Weights of a small GPT-style language model, trained from scratch on English Wikipedia.
Size: 16 layers, width 512, 8 heads of 64 (2 for keys and values), MLP 2048 tanh GELU, vocabulary 32000, 77.4M parameters.
Architecture: LayerNorm before each block, biases, untied embeddings, normalized queries and keys.
Training: 1339M tokens, 5506 steps.
MLP neurons of a small language model. Each row is named by its layer, matrix (up: input weights) and neuron, and shows model dimensions 170-340. Each number is 128 + 24 x the weight over its row's rms, rounded and kept within 0 to 255. Numbers have three digits each.
A block is one neuron, or neurons of one layer that tend to fire together. Before each block is what it responds to, as a language model described it from the Wikipedia text at the highest values.

Entertainment-text articles and verbs. Articles (A, The, a) and copulas (is, are), often opening titles, in film, music and TV articles, tables and credits, e.g. "A Compilation", "The Steps".
L2.up1148:136129128121133091120157131107100128147163138187104128133127125154128100129151134135137160125173104129129128113145091133093156074160096158143122126188143160124133157128134117150120141132167160164133149147144147136114116099126120157126133129108136110103095124147150152063154087141139105159123091133134116085129112127129134115135114102126141144056143146155086122173105121177123118162111136120126114108211186114159123124087094123106094145152122117087131129127137115120100136143140156116151109095100109136085108170169

Before evaluative description. Function words or opening quotes that start a descriptive or evaluative phrase, e.g. "looked as if", "described as", "considered it a", "so rich"; also name-initial letters like A(ashish), A(J), O(wusu).
L13.up1124:129142110142151142167151129160108141078115130130144105122108152128072121179099135177175125092156115154115094138145109143083117173141147141088050141139131159080110155128143119122100169119134119132163127127127171149105123111129128129185159113098107099085175067093170133130110130161135130155177113141099133107110123116137113123153159155122115117120145137128117118119133117121147080148126119123126138119156129107165127127132136148201145106119108133126084164143144109150082120122091158173154200114179117127097110106100
L13.up1134:142077090157134149116140129170128115138123185131123093106099148101151104162103116093145171111117121122135117103152135105121115151149139122117101129127126198151099111108126093113124172142147132140141180154121149143146108109123153141109139114158153098108134096108131131128103138154160148173091116162145104142113138129140134071173194104108090127121152133129117129108111107130135140140121143176123154102128088154107099137112132135172166118117143120130173183155106119138132133142097143122105161128121147131094140126127
L13.up1273:113118093134134106132163115148125149081106123142157135133105132090138124140105160134160114122166156171161157146174125122131130119118126109097123085137138153154093145130180130117138129135146128175164175156114155091127099102133109110114175130119129083103152115134136120103147079185138117164104163133113143139137142184135129145150135126119122135124164114132104073120103104134125126157141134151121122172126111170114136147109123114123115124121131143119140212138131155112092175136102120145134179078128129137090108166084
L13.up1366:106080136162142147149156106119153080121109098099156071148150098142133061118123151135221151119171117096101113117127082126127125126132094122116075116131158139130114156106147148082136142145135123120125129150107133165143111107121079152119134130090137136089150105127150116102122121118147151158148143107081141106143105127111105129122153122100107135135105073115127119143123121123151112175156149104148147140136148107125114161118178116117152157139129144103132201122141141132137166153148117148130175128137157146162099137123
L13.up1421:158216142139138111139126145142098129112115069121117128132108130093147117162098156117145155112118094159099113146139100130149163141146101121159090159124139126146142140136138110143118136148146098152140141140167170106077141158151136134132166123094147113145205160120148119136124134146117121105146089128107099169169074119157082151143130101109138158119127182072116122136111156094127177089122140139121152092126120116112131112148127155123127118123078128107117180136125138117118112153119167165090158141079148153119119146113
L13.up1524:150133115153188125169154128167123106091073138141109118123132152115125108142131183123157118095140058115108136110121130124122096176113104106086103123132141093112087159086142135127113146126123124144161133165121113115128148103152136148147152135142160123132152096149167110158087140196127096112133110155086115166097115156141111112135149121118129159110116123141138142132098101103157106177123175132150114137121146189126144182119146168158094146128126137061127134141107155154148142139106146166170155087139130106126108135097
L13.up2000:134094116124153148163121145127101152141137183165122082109143127119151141128110099131152107092131113138118117104179104137114130171128130123091140094136103104142139114128101118111109116106156153127152133154126141125129130150117145125131133118112176131112134088141157109118122145109076110158171130115118114140125117135106094089116176121119119139142102091140121129121094110055128112131113155131104129150113145197145154184123128142125134120111116111143131163112150125116106152125110131150198138142089117106136157142055
L13.up2039:160085088143157146162139096131108130133117111119174016146132101094129101088076128147169138129154113144121132113158113095108143183130172114153130133158117144113144139133081125125131119117124122129202137126149099124119145093149113135105124143161113107092171089153134131082094152130090097137120095103075128105136158122071135120138144102115099121161096169153136076141100124112117141166147147124156152093104162120160109172108139142136130137131115129144136169122156157162104189115109139178128115095118127139140141144132

Finite verb after subject. Finite auxiliaries or main verbs just after a subject noun or pronoun in narrative or biographical text, mostly was, were, had, e.g. Short was, he had, they were.
L3.up115:148126186135151105181157107102122179118146125143111094111127093136108171154146145119108144130202116081117146075112153108102151107141141172124115144161116133134144141140114091081076164129168147217148109146166136089138147143122139159138106114107139069122107101138111170101125109169120147143130114126137104108164122142149090141145180131135101100092103118108135080107158099089127091135166126163156077141161129143154102112136144143134092136103161157089127158140156117145125156129130114115110105127132119136027109133116
L3.up324:142146102124108151133125144117092095136113131150129128114145102148149140177156138149128159105155093131137112098158111103105145126127133118158160119142121142156129130152106124158091135126155131155133185149136153118092122097129157143117178137036116140086125108128131113085116129174136112152127146129097084100151107127098150110142129129091174167120094122121136117139138153145074120142120171121133112119178142131159122120177141127136091134140103173114118162109166107156095140142090152110152135128144110096109089137114
L3.up424:098083159103124119137171128108118108123138149167154115140133107137101126130134129133121158136159098121116112114150104150133168128139088145124120141184100165136140061143090096096148156115100133133166153127117157120081089114124144114125174149112073131118118155143119101086127108167141104143120124120078123113155106116166104137124099146113116115082117132115117101116130140169127122175129129100108130113133135087114118105114121142149124121137108120101104171156120147173082139161178150123122151123150166112153077149137
L3.up486:116118095144156125133119161127143122143129142136117117141144130134112116148142124150179161081124121122089103142109100136137127161172143183136151138155113139100117143117129127117107117111122134137193136153127122170074133116142103118118179198162155164101151101134116084134148098172147109152140138195122123126184171109134125136134137093126122136113116112158125084155124146142129119116109133115126129063146108104148152124147138126109101104134136171109157121132116132158102137162093165144103129142145128131110105136164
L3.up677:140122153118121083134140147157085115110050141136090070153170107142121108139091116163153160118122139131102106096149117147107128114144083146148125084143104147127155134110105122099082159112132117128145152105147139152101118101138120169142140128139054168128120130132091093095105087180101091127149144137126106121132112113141139105140093134117171102136105143144163091133129132111124150116134117105120115118106119110130128138127131207153157127133124107087095131138175141138121114109166169137122116135142137138128147113140
L3.up1273:135126120119126135106160130135137131140174136141114135156152115123108135170071130096112099154167126122084135154127170116148179131111113137111104126134124139113062140141079087093132187149093137110156108162153137099111193131106162160100108131157115140150134156135124128116120117104109072130103118095138114122145141104160157124132151181192105136102119132126169078111137158143113160149144114160090115124138134120111136107117165185162139107118110141120134130164069130124077109114139174133103147131126126084158102157128
L3.up1376:131170120132168108129146126102094130125131150163138145159138087133146085146135141158146155122142087148102112116125123166127177115165111164160106151109099140118130117138114096129100150139131137143135150141175141085104104085136187182115138143108096128108115133149146119118131117139165054137091123150119148115131087119151123122127120149133113149117149144099108122157168132136131136149120094109129141086165147148135143091115078134125114123145106122095124126162147071152061162118109136121170135133126131132117096172113
L3.up1495:147092159116143125163114113128091123095123168146137131156146131130156125151103120134139140108170109135123113138120106148085140171125125135112065121160106120132077145139112123123123143124143132168169138164115151107130157109193201139137160117137157126126156107124087115111104107114115083143117138170139125126183123160129157138174152158128144134092136125117134084153107082144107134114125168112120154120153143116125125134105119145112096112100131156095163145147135139139108150140148094121106128135079078108110084162113

Function-linking verbs/prepositions. Verbs and prepositions that introduce an object in technical or database descriptions, such as supporting, integrate, identify, uses, and classification of.
L13.up340:096103102114141095127149185138146086103105157154098154131147121131117109155133161111117150153070125142150141171137074130145102174122130139148117129155163155134112157150172135129126135092128111138123149166117149172123155142156151124106100157093113122138120112096114118122133116125119094136142145154110120133138104122110138163139131131129152129137134128150111123130140118088093107116123105153147127113165146142100131123090120155128129134109105083126139132120135117111115153186166153107117099143130122122068135166105
L13.up557:079129129129112116171161131135123116153121128117130177120102102102155103145067142118161098143123163123107118136129079135132108150106149135135124147139124090110097136123156098158111142115132161157147103153125127118145133147139152131045111139155121152128145072142144118155141146114151068174144103136111121097124156101104130133150102094080119113139134136134149149151114114164127052148152120141104123109096156149093143148135125148096103119145136123117120164097151138133167103109118109160145131168127127117133101143099
L13.up591:093081142119121140175156096133135104137130132160121076125140112141180112180116141132125124127109121140122125146137113131147122172161107090120129108121099128097131143123133143126137111097084144110158139137146138126131097134135124123131159115209108113126156112135089142119111127183124112103124124145122119139122126153113122130141118149155145141131133121155126137104092084121083083105120160151144138152163135101173127172081142125116090141116107140101118121109111149082111134104163094115132141098129094098116124120079
L13.up695:114114128117127112129146122091127114124105182139139127117118152099130125135128128124123149131143128117106094120114091108139133125109120140170074131148123158089072141167114113148095144134077099132144131135130119126142125133149146159123135151117190119088151141130151124098126114133151138149163154120081129106106149168162145133176127083133101151151123101110113133148065061135140142129115187119114127125110111145105125132175099157122128125124170138139136149124091124158088151145115151139131115125154125117128152099098
L13.up1372:112105201106154105131168126090064170109078183163144135145130136077133113143080118119102148116125143106107139158129109178115126137099138114101086097134098131082130141124109110117143116101126062183146135184109115112147134129120117131146130136112125114156118124092137120147113099173110094134099103153098154141131158149133156179121095085152162110151142173179137125145100092128114116116148155113154089118147150111140146071112139138128102145133126126158130138104125108162128140094125134131112114126114088140062127118130
L13.up1701:144105099137121151118182115126148097157098164128111164154097116142125133147121158112160163119139125133133132137110126136128125123142133079130081107137128124134122148135141127135146138123145114130165128188156103108144167103170116045094127133106130125128133160133135140151149138127144100077108113138139144131125155097064167162163141115130167137110140152117110103141122120098107063140147188170074107120120138128153111126137134137119126139122085149110120127108138155126160140151136091088115132132129120118098113115086
L13.up1846:123132170139136149129183094129146120162116095142155087133147116062139082135154137127145164081138127143130147131120143142112160141090113101116124108157122115070134165161092145105104110123134110113134134132105140097125127161120104117163114120116157145143135122110113129143191137122099089120199137133090106115141128137119169178095126139103139129133119165162103114141117143106132123175142158140130159144097163132150110146132129159088080186106179116078155166089177143146105120121150136109182118089126105109074131130153
L13.up1949:103132128137125144121162132153121128100115162156115121144119154133155037133136144142101139094139131110115095132149112120138145116119104065120079139233120111111090129140109138094127145098172090163124136159116129136110158120125130139145148114152122110129116093127137122095120132150117112136134153136113129100118105153147125136139093124130144137152137161181123108164129121106117132137110128116128124108172130100135081147124139118089088195137097124072168140092135155135111134147143124120136216116133124132097108151073

Connectives before object phrases. Function words like to, and, of, for, by, mid-sentence before a noun phrase, often in legal, crime or policy prose, e.g. right to, abduction and, due to.
L13.up73:121060126128113113153127115161091133144113089115127146094131141103151119116114098131121096124123104137102109104124127158126141119129121113144086116154118140085122103137104114161122138125125118137144210146142112169151130108129122151100157088127162094098152130120118120094122140113137123132130133102132115131132156109095150108103112130133100128140117103125137132127118134132109119151149067106163115177098089151110121136140168128131146110126126125116136111154129110156100105099123122153112113138149138098110177102117
L13.up374:106118118097157120130163116157135107140131112107149160149128126121175115207130116088183117158132131146152146117111116124136154118130081111142077147152138123089097135116143148136123119124134126143163149142161121125143144113149117130137152155139168092117164113078102106109179133167146131158127163131094135140125135141113167131145132118112139120155127123079152093113112132085133126160140127114124144150129132128135130136121132170133192128125114124106115142129136168144130170154174120082118158127145122116095112136119
L13.up808:140105143153152123100149140120145095153122075142051145145134141137134127126121147131091139106157133164089108133144115109137149136125123130140049130150129119123128132134136141129148120128123120126119189152099101151128164122146099125091129121133166138091151108134103089099142113119133144131092125149140114139149143155099135120114113105127144104119119140139100100141143148099118049110139126123144143133129130126129110119165126134125137175126100138122104100146091107128148115142136101103172143151109095125143166119141
L13.up1209:106120181156129065131113102129114132162130100140138141162137131137117103158127096156131107111184125140131141144102148146161095156125113123103141113129144152092151130078118138142110119117131150147151116177158125183102116122184115105089144176127175126098139133140086117138150148095110116161100132119131091129103175123147150155116074129106144102137105100140130122148124125097133145122109143129109099100109147190134088150143118128144163121138123122111140137189123128147107106121170125087124125136144112125151139132129
L13.up1252:155091114150146180122135112147137127108107086111153113139152108113132099121107153118128110146124124134126145126129076162132117135139097111144112108145169147116122128137141086117146140130179128163118122133083118090123161106137113148137173174133127097125173114143122112102156138144139084138121130153117166123115088083088144178121152116113122123155145175117126144106148107115144105148143107144126136115153163126161156112131146129118153166112157143113128124115125132117068122183154166100108138153127095117158134171121
L13.up1307:138119130174122129089114134124140129166129115189103115183137144149190112115120101085102117067165138097094100146118087113118161150120116130138099124126122146140118153141104123152136132104131164130145189140128083156131127127154088144079137123135132163104144133140145128152141109117097109124125102190185119103087129133043135107111137107107100144132139163116132120121119170129115111115121119159131133182086121166119089145127098135129144126135097155106180175138131160131127125118117129133120104206112105132091139075144
L13.up1501:139087152150114135159109119162133127113081114140120109175082103104111084111120129165148136106152135129174088133137123120118121102137122103127126122152121140121104135086173130152096130160134134140127144106109126125148112049167098149147143133123178139119101153099175108141088122137118151127135084140122084128102167140082131132153165149097112100149164101109104130090123107135139127096107128089134131175104092132112140090114137101187067153126131124089165191122123120149098091127111112157180119118130087130112111116140
L13.up1798:120132118087146098136147138152125142163109151143092096124105100140144124140123133070115142119137137119105107112092111127124174122147124140117097102148127111126143164120147082130153136096144162124119200142135129122165092087121118127124143087107159146133139115127109148146135133117113146147126138095123122145117115159103167141156144101149125159170133121105079130133136146089159094119149093064160126137160097132139147132126143136099140141121138125127162110135092110154135136159122114132114098156097113131133108093146

Nationality adjectives. Nationality or country adjectives and codes naming a people or state, such as Japanese, American, Bolivian, or CZE, mostly mid-sentence after "the" or a comma.
L3.up47:124114149168120137095154084113147123156122123164121127142153112119144143118100109108120133119135123119165121131077118148155119115135152144116131124119141157098097088162103105152087152093140122140143131130153132136138164107176131107114151135147158138112177149147119157157120125151141062119113118196120075112125142140135135134194119129135102133101179143129118165061153137097140109102103113131116130138152132129102108115112104141160118128129132115128135134121122136109141138192157125082140135152091088076104132088085
L3.up684:121123157144130133128139129137102122173148148147136165122099126133132139144145126155163133135143116108106084106142146150167110148131097110084158107114118155141145105098115120130128106100122128157151168180162153108152122112166122132101133157138079085147149144098148089149107096181120097092118145153121105125113166160156125139139153110091145123131114116137127118106122110141103112091105137132063117156080149108141151104193132170086089130094138114138119140146208150093165155139151105118149114128105133134106128086108
L3.up966:145088131171123163138147112122166116143137102123099111148147129110127168146089118127110138114108098108111089111125158188133110111124122174127106114177134103107141130095106153110165122068143166139121135167147124153117137113126120172120126165109125142123135121124102073159112130153118153113114123148095110083143109133132162152124132112146101108109141099152150138149127125140111124121158147169110100123116170124128132128157083135152148112093142094095150182119175122131113139150171107128164128136130109138115131118129
L3.up1440:091164128140153109139177128124113132135129139148148173117127120141160081159157131172134144138069133143120117129130110148155128150144112147144154112118135145143148142169090136109128116078130155140164133151136141134137141161153120109101122153134083113102170154134116130096124116156098114119112090136115129140193153086143124112178068134114135112120166135126156142105120127121096096126117092130097153156139145100145138117135112145130099116086094087078108137141138156107167151166202129095123107131129133123103123104112
L3.up1600:124130105101115108139168115128131147152113126149127119133153130133122152169062100132123177101127106102108088065120128131135120118096123154135064113191168132091136130121134120069144111114141159128119124157136137144128122109157105108101135136120130127086129130138117112110132126150103134147136077141152110121169153140120138137157113140112125122123142109152104165118167126117157089167132138140110102133151110096098107134197124144164139132165117125125140130152135126121132163123134139135131132150108139140140130139070
L3.up1654:131127127116136146132129124124099162131089143115138151136120149111106125177096105181162141118111120123092118124142106147109148114099083159149089085176129175076129133152094124099121100125108136140120173148162147139120127125145138134150151122097133118141105135129093156126110098131114156145132107136131084125160131161113122124149137143081152088106137115111094145134131146128128132127131137144091164175140143101148109116153094165125105175125113117099130187166144170133145129120151116099135111146134122139126128125098
L3.up1659:112087118142061127140117109134074082168098129146147112140127115162096106103129129157147154141160096123098116098111134120117123102143163111131138148155149135094151132120125118132114144125132136134094128131155165126144132124122160110132137158123126159117119145125110115093078128125117139133105108149146142117120105066116124154131115113111127148147128126137143116149144102128138147124169189151132137149090114073132119122150083133159119139087120124126181173068104121212096166123126099146163235110116145116080122112158
L3.up1687:136181132094150131130160075097129164133152141127157171114078126149170133153136128135150159118132116122123108112134115144122132119124109130180110091127131136108126107167124153133099110097119141147135177130127134092121126134127118086062113120112129152147155139131129151150109130165130123107125132178132131130140170143117125102112109152124135131128143141104120124122076143068140105134113143127121121139138131129124114123116117179131117119106086094134127135156148203115139141159214132085150113131137128108107121109110

Main verb after subject. Fires on the main verb right after its subject or a modal/to, in expository text, such as requires, have, provide, hosts, had.
L3.up159:107077076140145149132111131114120112136133144131122160136102107126193147138102135130122140139110120164103142131121095169143135123138134139174134114145116117133126124126137147088170154101121152148150115145141120134120129117116121157105096167120119144136124087126143121144119108183112124147137190190110098079133168148111113107136097132098147126130163087116150143111090117136111134103169169115130130111108149145117139105142113174133131095118116116032140178149152098135157132114139162080114165119128135108120136112069
L3.up371:124104123081147148132100110104103135138137158163176127150101139129127136140131102161120125083183127123107098138137127173125151149118142147111107125146084142129155124121109113144146124151152108119159144140081138126142112127131147133159100122149069094137127122122141113174102115145127143071124100214134121137111099120116149130174136131115113136113108118108135090153098097147139136132128130162147136113129104159137140097148095140058084176132139130125152143124185164149101140136133115121110169134160096123091131135083
L3.up1003:105132133125172132106148105127122107136118158155140118174126161126150172129130117106131174127125159132088151149085124129123156118130131137101154122090079130127147125105122135130146164115129131158145132159150163153134080098140122131081106152105118127142136105137146141156117105130108132113132146194124094121120131133136150095153088115131104115091133068100130116118109120122125106110140160127109131108134154129099121082148121151076088180142118150127130121102168179168105163095128090099134119134137124140028130111112
L3.up1304:107151113139115092127162134120120151137136135125137096108123167135204124157162124101130143136138146129116169134128075140133128120139074100118134151105125135115108193105164159146177080106120106145132141189147135141116122106158109121165131104123098126138129120099111130170109100132131142139133175131148134120134124169135142145115104131108131092120134169156146116104105105086130122124123111126099142148102135094176144129121101136068093141083127117151118212122151153139090132103142129106120144132157119157060134127071
L3.up1410:134125141153151111108193120123130129112097125139127100166089133115144110172147125113132183089123134125092133126130068187112143154189107111154123165103131133103111146137149119094079129074131093179140093122125135120162111093115125115120117159087108162079144111145100125114139122157107127154122126168132172132139129140144140122105127116111082124100134120143116097137122120139135121137158176152110120097140164140152117130157083181146082138130154134128116135133166145148082180120127133128138115147163160134090127096106
L3.up1573:099130103085115122133148091086101162141121108177164153145106121152140075176143126152112137142142116189099160154136124127135191128131105162124118135099120125105093095148096087103117106163129135137180121157147167126095122124123115084101125126122129149165150124130121142135144087112141092154097130141128136115134132118121145133151124095116160124095141157082152121132129140116106121159080119148142132147135099139159164124143165145103104132158082102106144153126137146132095140060165106109152126105173098120085088112112
L3.up1793:137123163092183053151154154112121159098152149145116119139134132134141118145140117141121187152099120152114142175091120129106138119129094118097117148149126108137117127136116131169113096123115145162162153137132119123117124119165118114135096101132157119150131099102129104152108098142118129119172127160191127119107138151114128148134129131106118147137109144152140123105090120112072119111115118170123123121121139164149104120163122147109033119074135133140130167126172140112133123101137135142135152130164108150050133131116
L3.up1978:159080130211134151116145198129128151128140151160098120122118143128135084123142120172136125109134143147137105105109103113116144142158177127133121120130131138121134149110112145133100141115186143203171152162145166125151123163139108135120140128144113135136136134122137061150117085167132139115144150173121087106120155127130127107145134138098102137127117102119134061133132122066108115168125165120173091164160121157157126137161082134063116123130093147120158122091188158152141179124119143116130126125154138132082114117119